{
  "n_layer": 10,
  "d_mlp": 640,
  "norm_place": "pre",
  "init": "uniform",
  "seq_len": 1024
}
MLP neurons of a small language model. Each row is named by its layer, matrix (gate and up: input weights) and neuron, and shows model dimensions 0-159. Each number is 500 + 40 x the weight over its row's rms, rounded and kept within 0 to 999. Numbers have three digits each. A neuron's up and down rows have the sign that makes its largest values positive.
After each neuron's rows, "fires in" lists the words (lower case) most often at its 100 highest values on Wikipedia text that the model never trained on. A number after a token or word is its count.

L2.gate602:470439432563492572476489529471518494481483481443514575506533551529496492466486501490466525520516534480527526557454544506463413465519530441554539508469493492508437436476484543529509529623548531541570386448499509518540513532531515493442470546530500461483482542549549494450464522536482571483513473464423473528438471505551472527441497556507527545471423518504510485490537576521522496548563531503523448515514538455575510569443515534518539451519491577498471509488481521561474487474593461
L2.up602:477440495449471539487513490445614504497454562430472549541494553487477437518463460495420536516546507459589532518534522467503419499485535443508529543490498481480424502426407515511528508552523533459536425497512509572514555486505482528444450502536570506469476491537489476497522513524445478480577457461462485561466446495503513521419489525454493562492490535552461468481540507478511509543526507500532527471537544510573487509516543566573562444542501474578481538514492534541491459514596527
fires in: "of" 82, "on" 16

L2.gate357:438545457539488543498473529540528452491515511570552509524503468513447519517465470457539459496512551454521519493502492457487485426519465511492448569427507476414494505559489459556515543468535550533478446486567560460480523490491512471520514461530520519509524442483485440473460607493488554557529466539429504417532442517581556500538475461547507478467518505524608459465488495428531506468440437540499538521474519413522477544488512507552469459488482515468455417520500583454496419552515511
L2.up357:507525455494521512491491492472508470490520539563498508492450491531509524569521429520520470516442546455504509502515418489412465516575469558464426537414514471513475521517471477551516510471529461514529461530554515457543524501500474466496513473590504518516512457470534479482502575496481625560476508534454543451617452446567525490469451471540481450452520463590526493463522535446506489436495504548491486478433500451548498515473510454561494539499540403483458477503513537553507560562509577
fires in: "most" 23, "only" 20, "first" 15, "best" 9, "just" 5, "last" 5

L3.gate299:515470416532485435457518460496444448536505555584473418558549533437474542434541505498515465479481507472467545522474563495469475479495462540579477475518556495544462480456518542510515462429507501456474540463505462471510484483489527512497378501493475491484541458478506451456476568484521505494490514516461529392475502503542545445504480569568489531562499494433529555496462530519505538386573504425463491479467502418470473547457519551565491466511521490561468562503513497532530529518504439
L3.up299:547481490524563579529512476515541458552513523448349420506460536521457501496447525502481514471487503463458460488532523570464472488574469553494529569472499454512517583481375449564475434468530492503472502451482532492512486544510478536467452521473480483494523451523533499502523475514530494497507557497490508393496475510517517574514468551503536497522515449512468465566510471494490481498457444440418535496518513489467518482512459494436565559442471416504479494512523504597564524508428488
fires in: "at" 56, "atlas" 7, "atlético" 4

L2.gate121:503436484478466468522491506510472491501474494509535513507509547489513468421457471526551524443493494488485532498485498509530517551595524544576472534547502495488539496507529529585515482494447507509417592450439525544525493481493553491494473506583564524512451539454490465455430442459558428537471564413533509459545487522543537543557503481513468531469583531434480491466535548455535533478434550538477478523530468576515466567531509574422508514525488539541534499492489589511469478598465511
L2.up121:485431500493449464430429475542497443520463452535499543469543543419512545496467574554565532483449452497472491495520532568570511539540507516537471516483536466504451430523504580556558527526491489533435516526450498532517479481421530546439539477513499485519486511455538427488443436465535469516451531462534453453502450506589472541469495489513581517472518507440486499439512481451466459495475556454496500519539500503491397550482529522452473477568452534530522479529476562498486449587482555
fires in: "would" 47, "could" 16, "may" 12, "to" 9

L2.gate30:541473395570477569518510436445521516527527530543510529449510511529580528486464477531548444489477468513540527461411520542454473450544491450521508498455502471528466533537555502504475564533545492525478497487433460554549516556563568486515523494558434466483516501476531476461466520477546516517556480452491487575510560512503484483521477458602497501489538434534514449489437519533456532528541476580515445539541481443521437545482489492442506483557415538480477456470410518537530537512468430
L2.up30:522499457480502500536522458429531427513578508528493556479506519481570514498487505513605498473507499539518477389498469512470422510501526532479559516448549458488463588456491543521506577467512519532501446494513455511451506538470519458519542525516459513502520450451512449444446539416511557533543460440492533523536510536511431499466548471594456514521504474580473530486482512465478491497546507559464445538571453467569444547483503494493464538559428486449509452489527589457534433506466490
fires in: "of" 99

L5.gate159:527496435528498456472505423520435455477482500516488504425502470531462441516500550512481444469502466441487535520454550568514507481523506539548551416556478517502504493429520489490480496512437559558507555463437459503542482530418533495513515480563506444480538445473468487491453451427500499525507579477428549434501518562586535476499475576499429451544501480488492490573500534483497488534511474543407583430504524479450551562469469541545550522509498506507476448523594523494533469459521495
L5.up159:510486567524572438507478487445522452528538521478486488436448557472508490467532557433469490517472474467425478440532463538469487480545490477501528504464551516528519534481455523599523455489463522464508501482459480471543555494444449505510392495507586461535474442510545453496438511548471462555495593521471410433517455501480551580459509508548481529565543552474490531460456485477526495505509571438519545473524514468555527490525530561511519466484571529450497503569531525453511470528481589
fires in: "of" 40, "at" 39, "on" 5

L2.gate463:507433477512549468472512515484533550551540462476476483528506527552517502481464508494516477487543513508471545484489501532511462540494524551489511478562566505542547567452515468505597559479454528464486460556506493410557467492524448442543473483478523538483519601515470488441434572501511433480493576479490460553522435496457548539512522486625536491505445480502503438529520497522457547542480548537526442474526439478541474520538547481489516481458384542487505531491585529450502600543529514
L2.up463:575476474592516484466567534524544531584532521521475481498509445479514517429544476508460530493492530537518478579536505519450475499474487507505482499535486466543497544482541503589505522527470493495474455550501523434493508502469492517591476409471443469433508513502469574525387571524538491542434529511528515534521481537564573465523545478484556518496501532528479428523476447521512472597403433551468443491559443494491463514551489467476569436494463481495535496523519493442470556523468497
fires in: "2021" 12, "2022" 9, "2023" 8, "2025" 8, "2020" 8, "2024" 6

L3.gate267:509494513490463530541426491529543475455541437514465480510481490442422502529521413489568468487450564524531503532477500488411436520508544435468447497494523552488468489521495502511509462574525485470474445440523571454517531453500478483550587449585485542508583391519448539494465534475521518508459479586475594491505465565532542492507478564531524494462493485466539439496478429489524459461462473563403556512494468491445522515423516491526482471482506489505509483542489515510437533504502557
L3.up267:510481546483449497533499438491552456467552476442499470491495511499431556471547458540548452452458548493492504508517514456513516548518548455531428506488548554459506499507503513585545458508504449453499472468486551510539477425479519556566531434615560549478488476504483549473501503466518531552445473519511519464556507515509545541554486475500445497438470463510539434527461524419457444385474483538435527466450508511491479496433551401551472508493526440490524461473489498552456502509508593
fires in: "first" 25, "most" 16, "only" 14, "not" 11, "largest" 5, "best" 4

L2.gate298:466460496462545500449546537551510434544541465461524470589492458462445503477487519529553492477550480467546481488540579532560460537444496441541507527549472421498509471532446436364499565557531475476545533439516454485504452497523539539574488481604476565521495493551548507514518472485556530553528521470565552465440510522494506490515535523518373472479465507490483498511523461418546538499512557474576502488489518474468462510482475577485467515492513530472531487543532538476512476474520516
L2.up298:552500516519564521480467512518513452477496466396458427538540567490457428416501479540514477450530579471603428566488517519539445560458554511560478513538540484516496444576462512467496539545497512434555517526494498439534498524557482493611511500531537483554480441549482485513469551516574467495521550514497454522503519543446412513562585474511484511481500491467519489506431535483517521451513532518551510472559432484449482521478490535485470524502485458429575491457524505484481503523523509
fires in: "between" 51, "both" 37, "either" 10

L2.gate85:516509430489583576518474522557508470503542520474489527515497516570512516514503510483524552461427460486483507507547559626505492541476490499440521551502538513558562587497498490608458496496489574494458479574434473485449470457463533492508497558513529496477523456458457499499572517481468477497485524497546535507539509444502508514612446441529469494539491458527456545462465538516476520575542470466547438506494515565436555471499483478530516503512530540534472574395480467512517548561518539
L2.up85:548474473486480540534546507520531537539578546483512497523548553553452514545482501422551568426465448481516540481550570563458483561408566459519502551539555549531575544548487533524496548482521561478471494492501453494450464475500461513495525555466576547453555477553491475496482562445488498396465471491496452523455448515525484552512526476514496523507467593543474518552416541500502522556620489492471485530500518537599549520454504513495527538490500486504480502504510535522509500538529529
fires in: "of" 19, "for" 13, "fürstenwalde" 13, "three" 6, "four" 6, "six" 4

L3.gate296:588562465509534460503514453455532527512495547505470550480498443505513515436510473555523598489480548484546489515498523504481557453576475453548463519543499507578513526538572474550503541493449484487566515518444463504515421592430510492471395483507457439450578500502511560516459482559490549448555513516580526477490513484488506539476544479475535553515506514478433523478457458490545567514504575490534467518487476509587522455461472499485430499489492478460435536455544492535544431549537509
L3.up296:597530496438541460505485439463497487497554542533484525501563493468519589482470437486531488463459496490528482551451504536513574503561495507519503463517483462458483502573454527514457499554452478459523452526472512495503489578425522557445489482505473491502541456509530458460460481507544487420467509474564475563563527477565477610443513524442514510462474533471478528463442482534538581547599473469529476546475496520584526521432434477498469508508446486483455502478517530505544457561473588
fires in: "had" 77, "has" 13, "have" 7

L5.gate566:496426432500479527538406471568541527525471512455486492502475428507544513477534477588462425455588519505507504486483501491491451475554460541486459534405534561493438491497472508472533547549523548463537454522530464500449480456466448540482530559434500457472549541537409494563472539495442494454494499390530532592474484495569460508502524518485498475503470457448552533488496463499552458476498451566538551512542475532494451523506529505470452463458464483536493536540518562486568566519514497
L5.up566:437447457524487507546441490547507494441519445419610508532509508504531498449500431516503468444484493551511483521461491572462504505508544522446462534476499580514538595521428536470536526500486493453503469531473430534507489501419467498534496555503476453524499541541409495486467495407359518419483470477530520527488565550528482499451491492518498447521451521448498531507488442492516489518572544529510562508495467492465512519528497525528475477438456451570461504469544565499533522482524426
fires in: "of" 67, "for" 16, "in" 4

L5.gate408:465504489484481485499411584500454499540507559492463487519517449491494532497533560523427525527490501520506491528427499500520512450534510476442410544512489487474517443501463520422504505558526523485504419494554508446501469464489479407422455481492543581533518516417490394491508486449404471476559505455489523539471468494594526552510466541497509495453492485470520377512440488520424505499580528498517431566464509531441540479483476501492477470524525528505538507477486511505488453436571509
L5.up408:436498526505479461493467503532490505478528446417509434472520502491492450483538468463431439493527541498492555493502530444525442514498562519524496552542513501492439469464569495485431563552488451466508496507508498459550552507550432504508489500509493495537506557550445509480533445532430505498527497457511520560507485506476470495444435518546418551531556548499501414451532519483520531500508604597593399546517453513552494429502493496475393438495527516542566490477491525517462445492450491
fires in: "as" 23, "by" 20, "of" 18, "with" 17, "to" 10

L3.gate158:494467455484470523420531523474544537467560504505585533594460602500439518464552470445523504478506482431471463479538504508511409449507509455548576505492518518536481440503446487473442490476491547491498563452536529458448544503455499555494512464513502515490472432531559525494501539498466536547487553529515490508432481581484479489478483510482460502459503496498489498510493578480571462444507555466454501411561494471523481514487518512527473467595488480569537460581545464429503458475605538
L3.up158:492481509457500523442586476525547555567519492416519452515468511475439569431493524527520499526517511522539453536544489433522443511495478533522494579468496469543484451521444558479491578466591479446525529542511511501425481527542545548527502474495491460475528431462496542503521491409468528490440529529513464504506491517518398517465512418482504489452477460490482537526529497506542420484525506508384522496501454501545448479500506474523454424550508516526509477594563423487464511455577487
fires in: "both" 32, "well" 20, "been" 13, "being" 11, "those" 10, "either" 4

L2.gate635:515538433458544503531518474587514500526552473489488516544574481506541489564510484527566473438497413577506450525412561501454402515541448500512498512491511497553543534479520409510493520479581539519422498487427471483518479476505553544608515533457512453470509470483490478502545584493444437481484554480509505457485503539454529498430529443532543504530513490498506564402445468465466459558482475564550465512501544505499540475469473496486447488505455474533520514480489524548537499484441435
L2.up635:459421477501532524541523569466583498519524531553615474499491544463508543539484491492418458537516511444495530451489482530603492523481499467452500525528489490517534541570484551492501495510439573522550501488487480522494546463409531528444490583529501583487513483439514435480506474443495532472436501516483515439451494473576504569516490520506447430527569535485474585517514483497511516560587525537471503462519508549526448513605577498520526504511522460470473548471484480531453476507487530
fires in: "of" 61, "for" 39

L3.gate492:531429541511432531450474492535497461445549536522523554491508468472416520552549464493491487553477514430558440460469470497484385520509532470514553519445499490535418494481458513523514448528423477523545464490486491522516496464540427496503502505542465500490486561540492559452501521477518506512487474548470506547424541562544552521565508474489503502514514570471497505484498518584481460495561519570544557421538521501491556474521485566495486551561588481577395542480488521552524523504428471
L3.up492:503431548441535515528497484428528513486509552499501523530525477479540511500505462465429437544490498431585458489501543497533419468504533483506573513444556476476414508515506543484460506516419560514534472495421462548506491479496549482431535463510528446529561514503458463462457531449527486482503433514519494511556533479517458540520506520570497484506493567494537512548472544482541483618578485556526553446582554538527473517461509575550509511520516581486475481444478468537544474531534413
fires in: "of" 73, "attended" 11, "at" 4, "joined" 4, "won" 4

L2.gate364:491470563488482486435467581512439542537475547555450486501555541465463481528496437485461480437439488520476497530473471466519505500588507533532536465485512508574445458493448537511491510536539503497498469579454488507464421531429530524448516495524508427432436506457496438521485520491559522566435484515551552450449610509458517525504557470451445474527457498475442472544515492462563492489502516493580532508556447521428408471454521523498535485546480473506506558561465517550465483520502552
L2.up364:526514534483520485456490564477462580547455562505463511510530528491485482513469470479457503463489445530450513548495540478568547469546457536450479489467531500586441473531473536542480495545466462471488487578446469493451467542441527517434445451564493432452411527433499457533525508518541484569500489527512552450451564516444497531452531459440474490536474521458405487494487516482561513488497547481573536516569445535451438433457555513504551530567473496497499569550503493547440447524479502
fires in: "to" 12, "could" 11, "with" 10, "down" 8, "would" 8, "away" 6

L3.gate322:509471457512517528463459518478602469572504499545492481481436610540466510567541463471435466516500498486489441422488466418506489487497481504532466567459460557474500476428499461500522520504498532511536542498561486462522578444483491503530505474560553514569568457449560511509492516459464533523485444520522536545480492546567507465478469511479516489386541516543542443511485527523522444459503478523456526455477435479420548499536499527579430526573550485518541469479445498499514481571472440
L3.up322:508527482518507499505518461500510456493480491395497452492438536508427534539503451526478493511480441464503537404449543387541511582394476503540484492491417517493494434583508464541485576489443475481461512479470524513512528463473453438469543480573509513472548518457509483528524551447528464521521433457482463496393474560514477549491515483490449465416479471467488434532547558548480539504492408580506525481471540443529531489514475474506509479524500525479449457451471491484464535511533511
fires in: "first" 64, "later" 16, "most" 7

L2.gate122:499467467465579461564521455534503535462541503527447451524521559547466548473468561547482475497518392535519537486487470471460469530557567551565478593446478516541512524429495549541561506519583496491571490515480441512544489493478565509468592541529538479486543498502489503469466479480502506423386486474450472459461465524510427552500542535501556477523578521474491484484523500525533511561606493565521454513527427476491518561544516526491505507481464497500504470541523532505486448493450459
L2.up122:519513461490531464581498514483514498451498530511471515534483488536480518507471516607470408502489423471543514513474573510504377467485482504504498547487526432556545574529458533549554502595541504468561491544487496474594557487529573523433503556507544455531525552542488542488484542491479502466429530484456453540491519531479489555461471501523597550526540485471513470435464514523511522517472528622540434492474422486536465521534548512451503479545446484483480440520523511499491496495470488
fires in: "for" 80, "of" 10, "on" 6

L3.gate190:504464470562529540457508455560506435481428521471540563443535468461531524494525492483482481442471505439567532500474529496471523507569390550572508498477506536457472524463524476493506556525543442417521517552461467500468450543494459568437463502497487472529507487516440467445512508549531493489450585492500502478555466528533537530560564435511465516501447507530522502524480474513443484559429503465488438519450462515530483436387484484480527551511565442532510428542497493498454557424454516
L3.up190:465561485520489506510489550470499495458527438476481486453490419461573548521511502536498512494563477476516458545540484465515409492502478549494520551526432464541432511443527584430533511488505527485388543468548503521515526531447413405501497434533533537458491545532500447529522517463533512480540430529515450485507444504501531512563494526469525435477424481506553411549538509508513444436538450490542506433468505439473538506547570520482443482500522508448534546526476533547480526431520467
fires in: "are" 22, "were" 14, "their" 13, "some" 11, "those" 10, "any" 6

L5.gate613:451507507505525478497466521565442502480509470536580466459580492551547468525453508531530496412460490492443443503482470499512524529586438498538503493546535552527511479528486523482535527441517523470503583451499525504415517488475500459484492497532509562441464560534441450467485537430533469597470528402487489520457532494518545539587572448467507498485530547514489561556467500528449439540528443454455421475506457519521441540479553485485528482510494440547494436532565507499527417507529503
L5.up613:447541474487529528498517438500466511508503515508529504502546520532486500493491449518556547461450475461439437507568497523482491566555474478534574511481513527553523502501542461480467520446490503486560503458455563525409441558436545478429454497535582558425407525506538492494418536556596429524481546488573538443479523482502532559580548486502532525473554480447493490501502498481472493494472500452482564472453459491462437538476499514510527467511501489540476423583552502455537437443478489
fires in: "to" 70, "not" 9, "and" 6

L2.gate219:561571540561516513522491473462462475492481604485461467577508436552465536461506477406523523513430505459486526536485543539512470550462547539534489476520575531534514518470468492531462497514554419500465522515507472556526474539479466479478373546432495549479482438589515536520491506487527473537565513472409501539528550490504521497473523441453489510531448463488481518483502517485561541508512447526528526508452508518512477569498519469458527467626450481491462534444508484513600453471467509
L2.up219:520559498612496481498572520479470494500492534504478439505479478508547508455459498474555408575455453457504489474429551601472518535491493495492477486509559535517604483458423446524444503485564454533442503520519486505539423518517420475539407535473542540502489478577541482562469520482552507496550524478414512506534518467509474465495501510436453548494434475514428486496461479529581533501487498459557522479484545507538478534551495505539529439511484446526482514434505530538550520546499450
fires in: "as" 24, "at" 14, "atlas" 9, "assad" 4, "assumption" 4

L2.gate173:455485503546470475402456532489513513404540467474490443537527551464479542437479506558441511491518539498582478505489543501440524530479437496458477532541446454510502445428466550513501378530496499461491475513479504439448557466481543498461517426519472536518552562497488502553510444439538491537480522532401536532408490451488540478478435511513472506510462429469495486527512482494486520439526498449531514547432503484528518596522489535462512491597478527571494491548467470542453481471518476
L2.up173:437509549538519454417514498528567540445500534549485489510543512473527509423439519545429527544524567520532548553500567449501469532508510503453570545554482439555521489454474567467569416588519485494499457491487459436456610531501513525450450416480493581500512577481516473524521471464480506572445520511459504465482480463482545437511472525426523504448463481466510436519520508486460528520542490470554486545424481521491510530520484534471523453505521524558486468495482503520481489502540411
fires in: "to" 32, "by" 27, "with" 18, "into" 6, "of" 6, "in" 5

L5.gate79:544498508524426431524491485478545466494464496516514479484480539478546511513468495461456514495490519472554531557464432499530587478463575457512485490562445503494463495551522551493483422574453496499496430486458468455533519419434561449502534422497471502516527495471450446446539469521518552512484510459490535494529527504534481468509546491513560587511430466514465540463461458542457561512434469558467455471479487510509469472492424533565470551418586570395508548490507464518559513459515469
L5.up79:543474525521485523578482525471513492509501481425435509445529512441473519489529492433511480549521493495530469430570520471459585510473512495408496546534480458557421493503609543511534476562515518461481445549535451495456509416454531466401610474565460547487542570491491493503474502537432538510463515447519524549493517499555545515550481457498481462494498522497483479560531504573481460500504477448446545489492450514499497464503530570494539431515574520452481489488505482497492528419503571
fires in: "is" 35, "a" 17, "an" 10, "the" 7, "was" 5

L2.gate234:456493464467576484529473542460432484518532492457512512575454467516416524475442519420500557455553483469504464547466534499570489583525545540504507511486482527548527487458457433538479475533520488520430483413476530496495522501492568467455431520522479554575517509538503517579458569475460487567486501522439443434525489512467535483497522521505517511541583560513476426513498446455508469457536508545492548480446491446511567519512531519543545527558446429569460543545441459475480516497469540
L2.up234:528504420526503518425539473463458490499471505472484473544449504504461533467522507511562461519488558436522485548482540514493506521470559530485520590472497503506573557493466433543440531476538500508405473497503514504547435427546504459496470521428552537567540493492530528450473630510388469493453540451456519455484509540514470466457502526527533563488527478468518439577512523441515412476528517509554491536471505480499481549505533548500541433447486430551474560486441473532532546495518496
fires in: "at" 54, "atlas" 9, "atlético" 7

L3.gate511:523462511486500485409451410538505539511417435528499498454461404526449478484445449510559453495514463520426418545461524508500516465482450447505503526575519511520494545574514500588488454509468512566532488480506545526462548419514460537468545450552469496526511517505515511501535452463520565482504483480449535494491501448576501489521480515433525440587486479481515523460477529463457476497529542499552480440503497495484572456504538560473509445496424432477450455441484505434495509548427531
L3.up511:478539467503477547520420531446456485468545441535502480532475553520460558474512463563513552535518479452500525442518519515483457474502494513526515464382502540491492582510543408428529492514564539465416494520487493524496486467544557496580506409476524511519510557440548477448570487536507475534524522497426502446544539540538468553532524561531468501526575483500530524501539521452521510478450514426452536505546473462530525535528531543436489396477522492448518586500493510532462469530516439
fires in: "they" 45, "he" 11, "men" 7, "the" 7, "or" 5

L5.gate521:442507450539482530481547440556486503484531514480501588546531471491511554502533546495498535429497436452485507496435506521506433505529514517485508550434514535529438469473499495424541538531540476497487498563484479544474449520511486469421491448506470406519583411570554513556495544418504483485462469429485525484501486568528542459502483506539601504554494562547486488539533431465505490491601490481532570455481503454439531473504443498422535524536584500531501513489516508545554476510481515
L5.up521:483511490522471446573499446547550521522498493448530539503585474485574470471461502478480451479467441551493460469521539555513426438561544510478508497474544520450449515475494516472591471523595485549623497546535533568529490556482480467435448469518500471470519484532560534535539489475568515420466541492462486523509533506541513464530521506512562460559497579512490478511549466470554472465603536453490526420491505446447540538497474477513544509488519516447483572501497466531529482520541563
fires in: "with" 28, "for" 14, "at" 14, "by" 11, "of" 9, "joined" 7

L2.gate384:525581471551530454561438532474467519476533460452405568526488504546558438509492492501465445529560488445497515484499433545458482549573486546521512530505519551473515509446552540416549530559505453477477578554435477497511495511521512481571514461543507479514553480536487471533554520427557520430518532525521515480512488460515526458475517465525545432551487513503527436546408491497487496527517438499463464564542390464485535543464423511534502533532540493425505522545499481505551459548497523
L2.up384:491510548525511447499544469463475498548490518532455459453535467556476470493471474510453528422480510509512500501474513481453490498525504507495482473502469483545545497498505514416517495572509442480543502474402561519543441562554548508502506509514533534512557487541481519511531478482545559573464537512625563450503539513483457482537538509613486526593491587512522433552477500500533483495519531458506504507529400476458507456482442442407541537406559542495494574512501458539565491513491535
fires in: "with" 37, "against" 17, "for" 11, "over" 5, "defeat" 5, "by" 5

L5.gate324:458495417550516484506456496500511487487490486544477591516567521513510556503510502563516492455503514426406487536447515540508508590541503498533528479517539475442496478546453517483507498544472467452558561514588531516484478466458578393455516488497503533484447517462490521511442507494545497518466585443488505489481517558556529533565538544452573561460502503475475516519459465476554529495515456486411553517497415506529485533391538528500480460570454480562479421487564503498494466497519513
L5.up324:471599420505502499523450585504447548442509565492463530496561527504492474538507495586530525471463493529451511507487488504490584494539479535520516538496484547500507531572422514438528458484433456518545530545583528512486529478482517393491446506473480506465452506463454516516468527474574463538412521419507529455518500581520521571495498499486534472507493515504511437536474530468485548514529479521445437470477451490520499587409545516500434522566492454542485421451551490498505471497525539
fires in: "to" 54, "not" 26, "t" 6, "and" 4

L2.gate140:563520498479428546512465497494570554547450531545451559485466460526564478494545547546474533519573534520632507568467484491507527549519524485486443520491460571543488517509476525529552503482417524537532553494465506454545477481482497475528534449507527500511524592493474476531489515556544565490477504427553410480479410487440471547519599484558488501544463496532473461461485576457509442507557532510475479523494491514532551471541513495504512567508494491493476577518432514580546496477526517
L2.up140:501429484467537492429556494483468510564600515552475536492510583484487455534512505537512456494451518442470441524538509455495445484534554517463476536465560482489490487519531462537525539472553477467455492423516462551553482527459542547487464480559484433507556549467467419522416571518419490559528570522535498517446452558518478535553494505454566521530526489494472519453514419514457523494517455474414515546544535518541500548491495530424499399478493520501534475446504429480466528521480497
fires in: "2021" 26, "2020" 19, "2022" 18, "2024" 13, "2025" 13, "2023" 7

L2.gate200:550493471529527504574472443480516511537545514562522521515524480449435638560528486509502482532538488473567449517468503474521573469448536485458467486520437546495531513448531507619501538463470481503554430557426561507500526472482486521467567484501508496542517504450507522474446574477491487487489472482456584481492436416523533489517560534451545483498484516502446486537507439465514472487393465524493500472487533498553429495501567501529536431500493586504512489523422506581502508476498496
L2.up200:490553474479497466431475428559536541542505466532518492464516516397476550564536509504514477454551542547499473470454440503471600561590465467494461506579416509490466502474525482459544475492547501555473455474478486522454514528510491481479502511488485546480505435508494518442511478534520472445479463553439498532443457460535455506511562532514530512486496535486418562521459422499472468508449552522552542503508509500533447503581510562511423442539542547512516472519520497510554586535390483
fires in: "is" 33, "was" 13, "list" 10, "number" 10

L3.gate493:552506515559487512443483493480511556441432522512528478535592430465526554468498475568538537548443548434485493510405481508513576506509449460559483537472516581483431424539526518515437551488481431529565443525439496516484436503514511523448517497436460455530587442459539512518516441521552526491533559497526487469465471515461555453485566484489512507433507489508507496462518476500455550540533508497509511519579549469467531530487571460490462451546516518478537470497534474492440497458482598
L3.up493:506474485482502455586481490422415436476491546444498513500467566453489515438574497556497518523514542525511453502463437534410539491537476537579465490457506530525445487539488520483388485540487453483534477569493503502504511526444540523534435477511527475422471434446528422486482504519455436484428527423519536460502501506495498505492539502478494458460471502479449475481506565479509452469512577409530464570441421511528504473469568529483461490428546475545495532514443540516498484534523478
fires in: "had" 78, "having" 8, "could" 7, "have" 4

L3.gate253:449545534433526456488479489474517501499485598536516499501487484482595469516551478499446493516514558528524451498490454512499469542552497447522472408457500506477400515550477487458470494534441548601508515493576487426496483513494495449533537471464521541563597539544574566515469498489476531473473461481505513468446533515437468441489544530555518500533466488419509481477516615538548498535524488457534542524517501433487434501511458551431467474500482520521457522479514572524489414465469510
L3.up253:495556521474507520494482445556507465487495535514539508443498474488578491541591531461485438495579565441523449579492453498447497543535476504481511417496513522499440506527526458489497458477438524573449486490496506501468489456490501445473460517476473503541524504508518587440499476523476529461512561469496522484513547490447487490496516437538424487466455494395482526495509569474564436578504523479523574471490517559471435529486459565399486512486478493547438443454499568485450458411516454
fires in: "28" 14, "jody" 13, "18" 12, "8" 10, "21" 6

L3.gate197:432470488566586525426488585563528525555471505483533568448579500470540477550575478446457491481489493481487424462513460511459489487480455542511455539478554470504478504433500499518461534481544542523617545479525520448482475513510472445452465446493520597461478556489537475483560511546455525521510491529485523535503444504512508523573499474489499552540491443499407514487503533568415516485476531480546511458500510486486517431496442561528501546543596484552477522534508493481546552482504557
L3.up197:493459466448488523478571448565471512452501551520455519542499502521532479569469520485509469480416514467494489507419506520477577482488503476527479421513498574563519568521536478541494460523525508487608510468466536459479541504421469477610490549466481521488542493548512546464557515492494474510474599489484516514545479465471534482544535538447523514423465493511615513515456460528529509514537445469473458507471542508489605493479497455481436510477498476471478483546376529525469470436529512
fires in: "two" 28, "three" 20, "several" 9, "final" 8, "six" 6, "five" 5

L3.gate635:543532494521484550503433507444478422439522458470481479489519437475543483530527526514599473448565478486493515542517499467431505473454455535545530485525473535492499485514504508500500527506480503491560537451513476485497396535476449493505535450512428528526487384489547506493587573504559493555517507472484478534450413545552550487546478496449415523501495492503480482512469478578491533516460589445533509533482561459510499442405539532504465474551534508503542456554485515605435501472519520
L3.up635:542540474463484522526573527522469509528525571430453482539558489494517459400564452545520517461517535491552507499520513464544444438545463496531552456515476505584441451426513477500475539449541514562429616473513542551453446476450496480462469487542568539468513500475522487506493464488546541536488491474520545573537489562513485486455556478520488493458473438526483483511523529422521484461556566502493512519517560485475435478490547443435501489504493544463478475494565507603421519509471529
fires in: "were" 56, "those" 16, "are" 12, "each" 4

L3.gate263:481504506507564475507465483547464507520559502457530430509538525473573485509511438516535527463550435445477565486471464463553421417511570558516522496517501432421461487532495445493466468532502566544541511427520542517499532514488443515569523489526549487518531466555532499520518541430496460564540591491467469470477555528452506456456471489530473425475532465492520524516555459456467512487539447439493440471456455479435474462532511493459539427514521447490442468470567462493482554576568511
L3.up263:479499467492535563472469487471502500399560420551515547516461556541483509532494528497478447558511503466446439543477528468555526540475419521562568537517488465486564436532484523518536449479515465470505564431502522533504485539508549585503485534484452488490448488530519501474483554513500476462490479479533525479513471534508470504616580506480436557464486465516485472500497586513503472522542519429519585432546463551542455458418460524482480539512512500555516558538509456522433453537467584
fires in: "both" 37, "which" 20, "each" 15, "either" 10, "these" 7

L2.gate283:573549474469535510416541515499461529500571520568417463494521525478481484546510511553513433490519479486507538483518562517505489513463500504579509539524563479505460469543450555453445415505527441509522506457529468534546490512454476484543488530484530483464493525580486531441460462537508467408577523552477521487543485553533476542543480566552414511495488466508490417546540554559488533491610489435525462503559451472478435550488496583507525528460497489525534536537532483478493438516533562
L2.up283:540500456509554564456475491482455532483532458556505484508512556471518361471485453578538400460554525496506536502529520509433531549465538477528451461525537515503458510516480504472461455544555454472539484428538456492555504505527488489501472499500477514439505483519541580482505495515507485423600522479483541460584545556515438526476518504505460531503433502516545458475518581493498568511582548487482457448521446445520476575445512491454514496507530455535491536482485531567461456565547551
fires in: "both" 37, "such" 21, "known" 11, "like" 8, "eastern" 7, "between" 6

L2.gate124:559445582493565495488489464539488487467492562493504512491533544581523465483515491488495448547437465471513556509502559463491502502560467496560455470523523555419496553516500433550490461494563450439488504535472491476550485474517505429480489459563469459505514458516511487512447470476525487397496527510470416479443513460436468516521561482500466445556441543490497525470534521505438579469581478461443433551543466566477524485424475457499516510478526494495559531409419470474577498503516475
L2.up124:502477557526585498438500429420484473467550509523549516469540516497577487454559498518494532546537535447591527545448490506498476488569470511543497512551556525501499533534491506509487555489525491448512478492484454480504495546472524464461413431563441532492574486497502527546465446474500499455529460454505438500515489543448493541532552468486415527560464461503510524484507463556482546501541456418456417577481502479479601457506519422536497490541447499504462506425538481521477559567544530
fires in: "has" 50, "have" 27, "had" 22